python train.py --num_attention_heads=6 --head_dim=64 --parallel_block=false --init_std_qkv=0.0312 --init_std_o=0.00592 --decay_shape="linear" --doc_mask=true
MLP neurons of a small language model. Each row is named by its layer, matrix (up: input weights) and neuron, and shows model dimensions 112-239. Each number is 50 + 15 x the weight over its row's rms, rounded and kept within 0 to 99.
Before each neuron's rows, "fires on" lists the tokens most often at its 100 highest values on Wikipedia text that the model never trained on. A number after a token or word is its count.

fires on: "in" 21, "u" 15, "id" 10, "ad" 9, "on" 9, "og" 7
L8.up372:32 56 32 65 49 61 39 49 35 56 74 60 37 29 45 44 46 82 33 68 67 65 61 72 35 80 58 43 74 57 41 48 25 23 33 57 53 66 47 49 53 56 43 34 50 42 32 76 69 39 55 65 59 57 50 45 16 64 51 43 66 63 69 58 49 80 52 38 62 60 45 32 30 36 39 74 36 47 48 29 47 57 67 51 36 38 57 57 57 69 41 63 62 40 40 63 48 10 70 48 51 31 60 34 64 50 45 44 74 46 56 52 20 47 52 45 75 78 75 45 39 28 46 96 71 63 51 15

fires on: "g" 21, "uc" 13, "u" 11, "c" 10, "\n\n" 8
L8.up706:37 65 68 27 52 77 66 43 33 57 19 50 51 38 49 58 67 68 57 48 44 68 56 72 58 31 60 44 48 39 64 80 58 41 67 50 18 62 79 64 68 18 20 50 49 09 53 39 33 58 49 65 31 94 56 48 75 51 31 35 53 37 54 50 66 38 58 75 40 39 53 49 46 45 54 44 29 56 44 65 56 63 24 40 32 34 57 37 80 55 60 43 52 23 37 70 73 55 31 50 51 44 38 44 54 43 32 39 37 42 33 71 25 40 43 43 55 59 59 84 78 61 49 14 19 34 57 39

fires on: "| " 57, " " 21, "—" 13, "; " 5, "(" 4
L5.up705:39 41 58 71 55 47 68 55 30 46 54 32 52 85 52 39 58 51 55 33 65 42 49 57 45 60 24 42 76 19 41 61 60 26 57 61 71 55 74 47 35 44 45 55 49 47 33 59 62 54 58 62 36 55 57 67 52 65 33 35 54 53 45 42 39 66 83 67 50 60 77 38 54 50 59 36 50 42 59 45 81 45 62 42 57 79 53 29 92 63 67 40 72 55 38 53 58 47 51 48 62 67 47 45 46 45 51 47 52 57 49 58 61 64 57 72 54 60 30 61 52 45 59 57 35 73 46 62

fires on: "and " 84, "the " 4
L7.up371:21 42 76 76 44 39 63 61 53 72 50 37 71 51 43 51 39 72 63 43 58 67 56 61 52 56 53 48 66 61 63 72 46 36 33 64 43 45 64 57 51 03 34 62 82 36 41 35 69 46 50 36 46 81 27 47 43 51 63 52 66 78 59 37 45 65 38 73 32 64 37 44 42 36 59 65 66 51 40 66 63 43 72 55 52 72 66 48 87 28 31 47 55 35 59 68 69 57 62 20 18 61 39 35 68 49 42 54 49 33 54 52 60 38 40 75 32 28 52 56 55 36 32 56 33 13 40 55

fires on: "ere " 21, "an " 18, "h" 8, "f" 6
L10.up524:44 60 68 54 48 34 64 47 45 51 49 43 62 68 74 34 17 43 70 62 41 33 52 55 44 55 50 44 52 21 43 62 26 33 52 43 60 32 53 70 46 44 49 67 46 45 43 46 66 34 43 23 40 59 64 79 39 56 62 37 41 47 49 43 50 70 41 38 53 67 73 42 49 28 58 70 49 37 48 50 78 47 40 69 58 67 57 59 55 62 26 46 53 33 65 47 53 77 61 60 07 47 72 58 54 41 43 30 50 47 32 34 57 66 64 62 49 49 43 56 52 54 53 47 35 57 37 64

fires on: "| " 72, "8" 5, "4" 4
L5.up181:54 28 47 52 78 33 52 71 54 73 33 27 54 49 67 72 79 65 65 43 21 65 49 58 63 68 57 21 46 45 62 65 30 73 38 52 53 78 38 60 59 61 50 49 32 46 77 89 39 49 66 40 66 50 30 48 54 65 36 25 45 57 50 37 36 52 54 65 67 30 82 53 66 48 75 55 35 60 30 64 52 75 24 84 59 63 74 63 73 44 63 52 57 33 46 65 44 30 66 43 55 44 45 54 56 36 22 50 77 38 40 41 39 78 25 44 62 73 60 43 48 25 42 45 48 81 46 77

fires on: "and " 49, "The " 9, "the " 7, "It " 5, "to " 4, "s " 4
L8.up768:16 50 73 48 31 24 36 35 60 54 63 47 32 51 39 50 55 59 52 81 72 64 50 49 44 52 70 46 43 77 63 69 48 33 36 62 40 23 68 36 57 62 31 57 85 26 49 49 62 68 38 52 51 76 52 48 40 34 37 35 64 82 20 52 67 72 45 43 33 64 07 29 28 27 61 56 68 51 41 70 34 49 66 51 43 59 30 62 68 52 53 49 50 53 47 76 27 44 61 48 67 50 44 51 48 46 57 57 46 38 40 58 42 41 57 54 42 37 37 41 41 49 27 60 56 45 70 45

fires on: "id" 33, "al" 24, "ann" 14, "ind" 8, "ad" 8, "il" 6
L8.up157:55 32 50 55 45 26 43 67 55 45 53 41 41 51 58 64 53 60 54 83 43 59 48 98 21 60 44 38 71 56 42 56 43 55 48 52 41 67 76 77 56 41 46 65 52 63 20 64 65 46 58 82 42 37 66 32 67 24 32 40 29 73 62 65 39 77 60 76 56 17 49 40 36 41 43 44 43 59 43 26 36 54 60 54 49 31 70 44 71 33 47 79 57 29 42 56 61 47 69 47 50 39 52 25 56 59 48 01 26 75 54 65 35 53 85 45 42 75 80 61 20 63 54 83 59 45 68 47

fires on: "\n  " 25, "al" 14, "on" 13, "ation" 11, "tor" 9, "tic" 8
L5.up378:66 54 53 34 65 42 46 42 79 64 26 52 33 53 62 54 47 60 45 59 61 48 57 67 48 57 69 52 22 41 55 39 76 49 71 51 30 55 77 58 31 51 40 46 51 75 60 50 44 10 62 81 39 55 63 46 43 32 47 37 71 58 56 54 54 30 45 71 52 27 64 41 34 51 42 60 56 49 30 66 48 20 48 42 42 24 40 53 51 54 46 05 65 09 46 65 46 68 63 42 38 45 64 58 58 52 28 50 31 66 37 59 40 71 44 61 87 39 74 38 19 51 54 36 56 40 42 64

fires on: "ir" 39, "un" 21, "Un" 9, "al" 8, "fir" 6, "par" 5
L8.up609:53 30 40 46 29 41 57 22 50 45 39 55 42 31 45 70 71 63 36 57 49 37 53 52 35 29 56 51 48 51 43 46 43 63 52 57 22 73 78 63 65 38 47 51 32 57 47 57 62 67 56 70 27 41 62 70 66 39 59 48 67 56 79 46 47 49 36 72 23 73 25 44 58 62 41 62 73 30 31 42 17 54 47 53 29 33 51 64 39 49 47 40 66 43 38 46 67 82 56 75 65 29 93 57 58 61 37 45 61 47 58 34 45 25 54 40 37 62 46 60 40 46 62 09 54 53 43 30

fires on: "c" 31, "to" 25, "–" 14, "t" 6, "p" 5, "rec" 4
L8.up325:62 52 63 47 45 66 57 38 30 49 71 54 52 38 36 48 27 88 55 43 42 72 43 45 44 70 66 24 38 64 46 59 40 76 44 69 50 70 51 43 55 57 24 72 79 38 37 66 20 38 39 59 57 63 69 69 50 61 50 40 50 50 67 43 56 45 64 50 37 43 53 44 28 47 50 77 69 50 67 40 53 65 60 41 33 50 86 37 78 43 29 42 43 37 50 60 53 64 61 25 45 42 57 44 49 45 41 43 48 56 51 57 54 48 36 61 64 55 57 58 82 43 61 57 66 35 57 69

fires on: "v" 73, "V" 23
L5.up513:56 73 70 56 27 55 74 58 61 36 47 40 31 50 33 50 83 61 75 46 67 51 62 55 32 56 84 55 64 66 56 74 25 49 31 50 35 57 35 53 38 67 32 30 64 64 61 35 90 36 65 38 50 53 42 86 40 78 31 48 54 46 57 46 27 68 71 56 34 51 41 45 61 38 51 33 50 63 62 52 45 51 38 54 29 50 56 60 48 48 73 52 60 65 40 46 33 71 67 43 31 68 50 74 56 50 50 78 67 38 14 49 43 64 61 71 75 50 30 60 58 29 61 61 50 49 35 64

fires on: "a " 31, " " 26, "on " 7, "in " 6, "am " 5
L5.up162:37 19 72 78 72 44 60 36 55 73 68 54 39 49 53 48 67 45 57 55 70 70 43 57 34 86 45 49 38 57 60 44 70 29 43 45 42 67 78 72 40 49 55 50 21 30 46 69 44 14 79 63 24 62 35 70 12 63 62 39 52 51 66 55 54 43 47 92 42 49 44 40 42 61 37 58 47 36 54 53 18 29 25 33 52 30 61 70 58 59 37 34 50 35 46 60 55 56 46 53 25 46 55 51 42 57 64 52 31 53 53 46 41 44 59 49 68 50 44 55 72 51 63 40 43 52 49 75

fires on: "o" 21, "t" 20, "-" 10, "ri" 8, "o " 6, "re" 6
L11.up473:29 64 59 69 53 48 73 41 51 65 34 32 56 52 51 65 57 63 28 65 62 68 53 62 60 49 71 54 15 56 37 79 41 40 44 45 47 43 68 69 40 37 42 74 75 33 23 51 38 32 16 53 49 52 59 54 37 24 31 38 66 52 43 42 14 53 38 71 56 55 25 53 29 49 50 33 22 18 54 67 21 65 41 59 32 37 66 40 42 67 42 37 47 17 56 54 38 78 25 83 62 65 72 68 41 72 47 59 36 57 50 62 43 53 24 51 51 25 63 61 44 54 54 57 49 51 50 59

fires on: "anc" 17, "n" 14, "ach" 12, "c" 12, "h" 8
L7.up592:39 50 68 47 32 39 54 43 72 67 51 60 15 38 54 57 45 55 34 50 35 63 66 99 43 61 61 38 45 50 57 54 14 64 77 49 40 49 60 26 41 31 56 40 56 51 59 39 57 18 42 56 46 45 62 25 63 36 31 51 40 86 36 68 42 42 49 40 53 30 57 45 26 44 41 67 57 61 44 71 29 61 61 47 36 50 31 48 34 23 53 65 47 62 64 67 75 70 27 71 44 35 60 32 32 80 45 23 43 68 41 73 30 30 40 66 52 51 79 51 49 49 48 58 48 44 61 61

fires on: "on " 16, "for " 14, "ay " 7, "in " 7, "er " 7, "ter " 6
L5.up758:32 15 59 72 59 35 59 76 31 49 43 81 61 40 65 54 45 52 55 94 42 59 47 32 41 43 65 52 36 23 69 56 51 15 37 45 31 52 62 68 25 34 73 56 32 28 56 60 57 40 44 58 45 70 23 37 16 53 75 38 53 56 46 44 84 54 54 58 36 57 38 40 60 59 55 70 38 78 24 37 13 67 47 36 48 22 78 37 37 39 61 29 69 34 35 56 63 75 46 36 19 60 75 57 51 76 64 51 45 64 80 55 20 45 65 41 58 48 51 66 35 33 59 51 75 41 49 54

fires on: "ard " 12, "c" 11, "er" 8, "g" 7, "es" 7, "r" 6
L11.up330:39 56 57 50 30 39 59 23 40 34 40 53 36 49 64 61 43 63 54 22 18 33 51 51 27 39 56 39 54 48 58 63 33 56 66 60 54 56 67 52 58 44 46 54 42 36 62 49 47 71 58 68 37 91 51 47 62 63 28 45 77 49 62 36 42 46 48 80 40 50 34 42 39 43 47 59 55 70 36 69 40 55 28 72 39 47 89 19 94 36 84 47 58 36 28 56 56 38 37 19 67 68 39 46 37 61 35 47 42 32 39 72 27 42 38 63 72 36 57 67 34 43 49 49 68 57 59 66

fires on: "per" 20, "es" 17, "e" 12, "re" 5, "ed" 5, "tic" 5
L8.up363:28 53 52 54 48 23 47 48 53 49 39 74 40 25 34 57 59 49 89 29 46 74 70 76 68 60 55 53 68 53 50 50 53 70 64 59 30 57 55 39 37 35 60 75 77 52 55 44 38 50 51 62 47 56 78 47 67 72 56 38 56 61 49 52 58 35 52 51 41 19 46 36 42 59 31 61 68 43 45 35 66 41 41 56 37 14 50 50 61 77 41 42 58 31 38 65 48 49 43 65 41 46 38 16 54 43 11 47 34 64 58 61 36 64 36 56 61 45 86 42 39 47 59 31 34 31 42 34

fires on: "M" 16, "the " 12, "R" 11, "The " 7, "P" 5, "D" 5
L5.up115:24 57 48 58 33 50 40 30 47 40 40 32 34 48 63 57 60 63 55 52 67 89 49 60 45 71 45 45 17 61 46 53 37 48 42 50 36 55 71 54 36 33 51 46 54 41 27 48 50 62 61 47 59 56 65 33 46 50 48 49 80 67 37 79 60 51 45 73 25 50 00 45 46 30 76 47 51 75 57 99 25 22 35 50 38 61 35 63 57 45 23 38 62 54 52 67 40 73 55 39 60 71 32 51 64 64 47 41 40 47 40 53 33 38 49 66 52 16 48 40 40 39 61 57 60 57 55 39

fires on: "ig" 26, "s" 20, "is" 16, "y" 16, "er" 8, "th" 4
L8.up820:58 53 43 75 69 36 39 27 40 57 41 47 42 55 40 62 75 55 52 73 54 57 56 51 45 43 43 46 59 54 61 38 45 57 64 67 06 69 36 58 73 32 81 53 37 38 45 42 43 82 46 70 58 53 52 48 35 55 50 40 53 65 50 61 65 43 40 53 65 43 37 57 66 62 59 33 70 36 29 71 42 41 29 36 39 49 30 47 59 98 46 59 53 61 42 63 80 50 46 43 54 34 66 19 21 31 42 48 51 41 75 48 42 44 42 57 41 47 63 60 42 44 66 28 45 63 17 40

fires on: "ain" 38, "ber" 16, "we" 13, "ach" 11, "ther" 11, "n" 4
L5.up423:59 55 37 73 53 29 44 61 38 45 49 47 24 17 57 56 49 60 71 47 70 52 69 67 64 63 49 46 58 58 52 45 35 80 50 53 28 46 45 36 45 59 58 46 38 74 69 71 50 20 23 66 62 35 77 32 53 50 51 41 44 58 42 38 40 30 62 45 52 42 62 31 51 18 13 79 66 57 49 54 34 70 68 66 48 37 44 44 48 39 52 48 49 41 55 68 70 72 71 54 44 31 78 50 69 65 42 25 37 71 43 53 50 47 52 51 41 53 83 45 50 45 44 57 58 55 45 39

fires on: "an" 17, "er" 16, "oc" 11, "{" 6, "e " 6
L7.up910:49 19 53 41 74 31 76 40 66 63 59 59 40 03 41 55 29 59 30 80 46 59 57 45 57 48 54 48 65 34 74 50 29 52 67 65 59 45 75 62 41 51 67 20 43 27 20 63 44 46 57 50 56 58 45 65 28 53 71 45 61 48 49 32 27 55 30 46 22 17 60 45 60 32 79 71 34 58 41 55 53 48 64 00 42 27 45 62 52 64 25 61 67 63 47 53 76 60 58 65 59 38 48 46 29 66 25 74 45 43 48 38 40 43 47 67 53 48 77 48 31 28 54 60 78 44 53 69

fires on: "o" 17, "are" 14, "re" 12, "ir" 11, "el" 9, "li" 8
L11.up716:43 23 57 57 41 44 57 36 48 93 56 47 49 24 21 60 44 87 55 68 46 46 54 62 52 73 62 44 46 68 50 41 39 64 43 57 67 64 68 79 61 50 70 60 43 30 41 47 61 23 09 47 27 32 56 45 22 42 51 44 67 64 43 43 25 35 89 56 30 81 17 40 49 50 60 35 43 40 41 37 34 55 55 64 35 33 27 61 57 39 45 72 36 31 59 52 75 65 70 65 50 64 73 69 30 64 28 58 61 69 35 42 49 34 35 56 44 32 64 41 46 47 49 76 68 52 62 85

fires on: "| " 22, "—" 19, "cl" 19, "o" 12, "Th" 10
L3.up482:33 43 68 56 37 80 63 06 10 47 41 36 80 71 43 54 28 44 24 47 55 71 63 40 50 33 55 58 71 38 45 67 34 39 73 83 73 76 62 54 48 39 44 37 61 31 18 73 64 40 51 46 37 73 42 73 68 46 54 38 48 51 26 34 66 66 85 55 55 35 65 53 59 41 40 40 39 34 58 49 77 37 73 30 49 74 51 29 73 51 72 54 98 48 38 46 36 57 29 49 44 62 57 40 40 19 45 53 56 58 52 31 63 57 46 37 57 41 40 72 55 44 54 60 43 62 59 66

fires on: "r" 24, "g" 17, "es" 9, "re" 7, "d" 6, "rec" 4
L7.up364:46 61 40 48 57 65 65 56 77 47 42 49 48 51 41 68 45 69 54 52 41 71 60 60 16 57 51 47 34 50 47 73 47 61 40 72 41 69 69 72 47 37 43 68 48 60 42 46 42 51 30 82 55 33 50 40 52 58 44 43 89 64 36 44 53 30 35 60 59 50 68 44 46 29 40 40 55 61 63 44 68 56 33 43 34 52 46 56 54 48 41 34 59 51 37 53 71 36 28 32 66 71 33 52 57 62 43 78 26 54 31 56 51 76 47 51 71 73 66 77 59 47 49 37 64 25 53 52

fires on: "v" 25, "f" 18, "di" 14, "c" 11, "p" 7, "w" 6
L8.up988:44 32 65 70 28 24 73 47 87 47 48 33 23 59 41 38 38 56 53 41 52 58 71 30 61 27 64 32 41 73 31 70 54 36 54 55 55 70 55 72 33 72 29 65 40 50 10 38 55 51 50 68 37 76 42 72 53 65 51 44 75 46 38 34 37 68 58 36 51 66 46 52 58 44 83 54 39 38 40 58 49 33 38 32 25 84 62 74 72 45 58 39 48 67 37 60 53 63 50 42 40 52 49 51 49 61 25 45 54 67 37 60 26 55 69 99 70 53 61 53 65 40 80 53 64 64 33 81

fires on: "pre" 30, "re" 23, "ad" 22, "I " 11, "d" 6
L11.up98:38 65 34 46 50 58 60 44 84 28 62 68 69 40 30 72 68 58 89 35 20 52 65 56 48 67 80 43 64 37 41 33 28 67 44 89 25 58 60 56 55 54 48 39 60 49 32 66 56 50 33 55 64 55 79 57 23 54 64 33 86 57 13 57 50 40 63 43 36 68 58 38 55 42 45 57 66 49 56 29 34 31 45 70 46 33 38 50 71 64 54 48 56 30 46 53 40 34 29 65 55 74 59 51 35 47 54 79 17 73 29 55 45 46 25 55 71 46 37 54 49 49 55 44 42 22 53 75

fires on: "n " 25, " " 23, "(" 17, "ed " 10, "% " 4
L5.up51:43 29 61 56 57 56 65 53 45 76 44 35 70 59 65 61 53 50 79 29 37 55 39 45 31 68 45 53 62 19 47 61 56 41 46 38 61 50 55 57 64 51 38 57 42 48 52 57 55 52 74 36 61 67 33 71 54 60 53 36 37 56 56 57 45 49 79 54 52 39 74 43 48 48 71 66 32 60 40 66 52 71 40 64 54 60 86 58 37 21 57 22 48 45 49 52 49 62 81 39 42 33 56 00 31 32 53 44 99 53 70 34 60 59 45 62 45 65 43 64 68 52 42 74 29 51 56 77

fires on: " " 52, "-" 19, "/" 11, "an " 4
L5.up318:50 43 70 83 60 47 57 48 66 79 55 31 69 70 54 54 07 48 70 71 38 58 40 84 52 60 60 50 42 44 69 54 23 41 38 60 34 29 57 19 60 42 66 51 31 40 27 84 68 22 46 61 53 63 64 53 47 25 56 31 52 53 23 35 61 32 48 40 37 20 48 43 46 54 46 50 45 62 51 59 59 42 26 53 55 29 44 57 61 46 58 59 60 31 38 72 36 43 36 07 36 42 53 58 48 30 48 64 68 51 71 47 46 65 47 41 64 51 33 43 33 49 64 48 32 49 53 61

fires on: "| " 49, " " 45
L5.up345:54 64 47 62 74 66 67 43 41 88 36 29 57 61 56 57 32 55 77 48 39 41 49 58 44 50 35 38 71 81 50 62 61 34 51 54 57 55 76 64 59 49 38 44 04 37 50 87 72 44 66 62 29 43 42 59 52 52 34 34 48 43 81 48 40 57 66 45 53 51 69 42 58 44 75 63 54 73 18 44 58 67 39 62 56 64 39 64 61 38 93 48 60 49 24 71 56 48 82 54 09 53 50 48 60 20 43 38 70 52 57 59 50 47 33 60 35 60 34 45 62 55 60 53 39 68 53 56

fires on: "con" 43, "w" 11, "Con" 7, "u" 6, "y " 5, "le " 4
L8.up51:21 50 84 65 22 48 47 52 51 44 39 36 42 56 56 41 46 63 55 76 42 64 57 40 57 28 95 59 54 49 26 68 45 29 37 48 60 47 38 73 47 23 41 41 86 19 39 39 72 43 67 57 42 64 41 36 27 43 55 35 68 69 26 40 34 76 75 58 28 67 74 32 51 46 55 51 42 86 45 61 33 29 43 42 50 52 55 67 53 37 54 41 60 38 59 44 43 52 62 43 47 45 43 31 25 52 35 49 48 70 39 54 34 33 63 62 42 34 30 90 44 24 60 48 42 57 42 70

fires on: "u" 57, "on" 10, "su" 9, "si" 7, "tic" 6, "'" 4
L8.up589:62 44 54 78 50 45 71 52 46 55 18 54 51 62 65 48 45 55 61 43 54 47 55 65 38 58 59 49 67 39 52 74 69 48 43 52 35 36 78 43 50 35 35 38 66 54 48 22 23 12 57 68 59 38 44 27 24 48 38 41 74 63 29 71 62 37 66 72 32 39 56 48 23 66 52 55 54 50 49 84 40 27 58 62 45 48 56 56 64 46 47 69 37 24 73 30 44 69 31 37 40 38 50 56 53 63 25 35 44 46 30 60 28 39 36 51 43 22 74 51 52 56 62 37 56 38 23 59

fires on: "c" 71, "on" 10, "p" 6, "v" 5, "oc" 4
L8.up466:64 31 72 50 29 50 42 56 49 64 57 27 46 54 44 31 20 84 54 42 30 56 74 44 68 56 82 39 58 52 38 45 45 34 35 45 39 70 57 53 41 43 26 61 75 48 47 42 41 08 28 62 70 67 57 49 49 57 72 38 60 38 61 55 54 56 44 67 07 34 34 48 37 58 58 57 59 50 50 68 30 48 44 27 27 52 57 62 82 82 48 40 26 54 37 63 58 53 54 17 50 38 54 54 53 61 26 38 57 58 21 76 61 67 54 84 87 44 46 52 48 47 53 54 43 41 44 89

fires on: "R" 56, "Un" 18, "un" 8, "Ar" 6, "-" 4
L8.up644:24 25 50 67 52 40 47 23 46 76 68 62 30 39 61 60 39 64 69 58 23 59 66 53 37 33 65 55 50 39 32 61 45 38 47 37 31 63 41 67 49 25 63 57 71 29 31 70 81 58 55 61 30 48 45 45 59 15 44 47 68 51 57 33 66 63 49 64 48 58 57 40 74 40 50 37 76 34 32 57 44 41 61 45 38 55 68 42 42 35 34 02 64 45 51 47 54 53 71 65 54 29 54 24 27 49 35 58 37 64 54 40 52 54 52 36 84 71 55 54 33 46 57 36 63 74 32 55

fires on: "v" 46, "w" 15, "iv" 14, "V" 10, "u" 7, "qu" 7
L8.up484:19 38 60 58 21 26 45 38 63 35 53 45 21 38 83 31 61 56 53 56 42 53 52 62 46 44 69 31 60 54 52 66 33 51 24 60 59 75 35 71 54 60 26 47 68 74 41 34 70 65 55 48 40 72 49 33 46 47 37 44 65 53 37 40 41 90 57 52 29 41 21 33 47 10 59 50 43 54 62 72 39 52 58 51 37 65 77 40 59 26 57 54 69 53 37 47 58 64 66 54 72 42 65 32 59 48 46 54 57 52 26 35 30 49 57 77 64 45 55 89 67 17 60 84 54 61 40 41

fires on: "in" 22, "ed " 15, "id" 10, "ad" 8, "ed" 7, "e " 5
L8.up846:51 49 37 70 54 24 63 64 40 46 37 66 37 61 30 48 53 67 62 59 73 57 56 56 54 40 55 56 27 70 67 78 65 33 69 74 56 67 64 15 47 39 48 72 57 56 33 48 44 34 39 54 36 53 68 30 37 56 54 43 54 65 50 36 28 53 61 35 56 29 37 52 39 66 61 44 67 79 51 48 72 47 30 56 54 32 61 51 58 65 15 62 54 46 40 46 73 36 57 62 63 46 74 58 41 49 20 32 60 48 47 78 50 72 44 84 59 35 78 52 20 62 49 42 55 64 31 72

fires on: "f" 14, "es" 11, "c" 10, "i" 8, "st" 7, "all" 6
L10.up945:49 66 61 37 38 61 72 20 49 42 37 41 28 48 37 47 39 47 28 35 35 47 56 73 23 71 54 56 66 63 38 39 55 68 86 67 43 85 74 39 69 58 23 52 45 70 43 45 53 64 46 72 31 73 43 52 38 67 45 46 61 79 62 49 53 48 38 66 60 43 44 28 38 51 37 41 82 47 64 69 55 39 36 64 38 39 66 58 67 46 56 64 46 44 48 58 61 53 49 73 81 45 53 17 68 44 23 80 49 28 54 56 36 51 53 66 54 17 53 50 27 43 49 78 42 73 51 48

fires on: "had " 39, "has " 36, "| " 6, "en " 5, "ave " 4
L10.up695:35 40 74 81 44 12 34 53 17 56 33 57 68 37 47 67 63 60 43 37 52 57 44 60 29 65 51 37 47 28 65 45 73 36 56 65 34 66 65 51 54 54 43 51 32 27 51 75 38 12 57 51 49 55 74 38 38 56 58 43 35 60 47 63 33 40 29 65 53 24 39 46 50 46 71 54 54 41 30 72 49 28 46 62 59 49 68 67 94 46 54 69 56 32 18 69 56 43 56 41 52 13 52 42 49 44 35 46 16 78 37 72 30 61 58 45 57 42 68 55 46 14 50 71 48 62 43 53

fires on: "e " 27, "s " 17, "y " 6, "It " 4
L10.up33:44 57 65 62 53 65 49 32 70 56 40 28 42 52 51 38 25 66 46 53 67 76 59 45 66 63 38 28 58 55 44 68 54 55 19 62 39 43 75 53 54 45 46 17 70 42 43 60 44 64 54 49 40 59 75 43 79 69 47 39 62 68 38 40 65 63 54 37 21 50 11 45 31 31 39 43 59 69 59 73 29 42 35 44 41 52 39 68 53 73 63 35 50 17 48 60 43 46 62 54 71 44 22 44 12 51 34 39 48 45 51 89 53 39 58 62 54 49 48 75 47 48 43 80 65 57 82 42

fires on: "h" 20, "an" 16, "ur" 9, "er" 4, "ar" 4, "oh" 4
L10.up857:24 26 45 68 68 38 53 58 70 63 64 67 20 46 54 64 48 67 39 57 58 55 56 73 49 31 49 35 60 43 70 41 25 49 56 49 79 56 58 45 44 33 49 35 35 39 20 31 36 62 48 30 53 44 50 58 46 35 86 48 73 56 42 43 38 52 36 45 23 42 63 37 44 43 74 78 51 71 20 60 24 41 58 55 41 72 15 64 84 36 64 60 39 41 41 60 90 76 76 45 11 44 53 47 54 45 29 58 56 59 39 31 61 50 48 28 63 47 45 45 57 45 79 44 38 53 46 59

fires on: "c" 18, "at" 13, "t" 9, "th" 9, "up" 7
L11.up542:69 72 62 59 64 42 65 21 48 30 44 21 48 44 58 56 42 86 52 57 41 68 51 57 46 44 81 25 47 58 44 78 58 46 60 71 46 53 59 52 64 40 53 62 50 61 19 39 34 41 43 84 35 62 47 45 59 46 51 19 65 73 51 26 57 49 59 57 61 46 57 68 34 57 69 71 45 47 58 63 56 68 54 32 46 59 66 60 75 76 45 30 42 46 44 50 60 38 35 35 64 44 58 56 61 28 26 33 51 63 58 78 54 33 61 50 43 25 80 60 67 49 53 44 51 31 63 25

fires on: ", " 37, "7 " 8, "3" 7, "3 " 5, "6 " 5, "9 " 4
L7.up566:41 64 45 39 56 44 42 65 52 49 49 40 42 48 65 59 41 77 70 86 23 46 62 70 28 61 49 32 38 24 67 60 53 61 81 71 24 49 44 69 62 44 58 47 39 69 41 53 46 45 57 43 52 68 35 67 33 67 77 38 31 69 79 51 28 61 56 64 59 57 08 33 42 39 31 42 54 55 42 38 41 57 63 38 42 40 59 44 42 57 38 73 41 68 41 71 74 68 67 32 58 50 59 35 53 63 56 02 66 49 47 61 33 35 61 49 62 65 54 65 76 36 56 71 56 58 53 60

fires on: "y " 21, "a " 19, "o " 8, " " 7, "n " 7, "-" 6
L7.up783:24 35 65 74 60 58 55 39 60 73 43 34 63 50 85 55 20 48 38 39 48 59 50 87 53 56 50 52 19 61 63 63 48 49 61 44 40 61 34 36 36 36 57 71 67 26 39 51 46 46 38 62 37 59 49 35 41 12 52 22 50 58 61 38 50 41 34 55 35 48 48 47 43 74 33 69 56 62 39 78 36 30 43 33 38 20 46 29 59 67 52 44 36 21 48 64 75 51 31 47 24 39 44 50 25 71 50 33 48 35 67 39 44 57 54 38 53 29 40 61 18 49 56 63 36 64 62 40

fires on: "il" 22, "ed " 16, "ed" 14, "es" 11, "ad" 11, "e" 8
L8.up1019:36 46 34 62 54 26 55 47 33 31 39 68 36 74 33 41 42 47 85 33 44 42 57 64 56 35 50 45 45 47 47 69 49 70 74 51 34 69 57 25 30 40 41 66 70 78 44 43 51 56 39 74 31 27 61 20 77 54 33 35 37 63 42 40 03 69 49 38 78 42 41 48 54 66 41 59 50 49 50 48 27 50 51 36 48 70 56 63 81 36 49 50 49 55 42 76 67 51 51 55 74 53 70 27 41 37 33 48 43 83 54 67 28 99 38 66 65 54 51 72 29 55 60 62 20 36 49 40

fires on: "t " 21, " " 19, "ad " 8, "an " 8, "e " 7, "s " 6
L5.up829:52 39 65 67 64 35 41 40 89 54 39 32 80 65 65 51 17 56 59 90 30 51 46 61 62 73 55 45 10 56 91 49 47 74 70 46 41 53 50 48 62 31 76 46 45 36 51 51 36 28 37 57 49 52 77 29 40 44 59 37 64 52 58 42 50 06 36 49 37 37 62 45 21 46 43 70 48 56 44 57 55 42 18 28 51 63 39 63 37 63 55 46 46 15 52 70 65 43 54 61 07 30 58 45 34 62 40 41 44 66 65 39 55 52 41 52 38 30 57 55 25 45 48 46 46 36 41 48

fires on: "ur" 31, "is" 23, "ar" 7, "ber" 6, "er" 5, "ed" 5
L7.up255:58 37 67 56 57 35 43 35 32 36 49 59 26 60 50 85 55 64 47 63 29 66 60 62 51 47 33 50 55 40 51 44 44 53 64 65 26 64 47 40 99 37 29 68 29 54 75 62 33 76 48 54 46 46 48 57 54 48 43 48 47 55 61 61 31 54 43 39 81 10 25 50 68 38 65 48 66 43 34 49 49 38 27 49 25 47 36 57 44 53 47 50 26 53 42 70 73 49 67 31 52 37 56 35 58 55 64 46 43 60 43 34 57 69 40 50 56 24 78 57 72 36 60 58 18 43 46 49

fires on: "9 " 30, "8 " 26, "8" 17, "7 " 14, "9" 8
L5.up699:58 62 50 56 60 60 50 34 56 43 69 17 47 38 78 47 39 55 53 71 45 31 51 95 43 47 64 49 48 41 64 59 37 45 67 52 39 35 34 38 53 69 52 58 35 69 45 46 49 57 46 59 41 46 41 79 35 23 46 34 51 67 68 23 46 45 57 33 36 55 39 43 35 21 14 54 54 55 57 48 39 53 60 36 44 43 48 64 45 71 47 46 60 59 40 57 64 76 68 59 55 54 60 47 86 77 39 30 49 42 35 34 46 50 49 60 26 55 49 49 44 37 39 69 77 31 36 32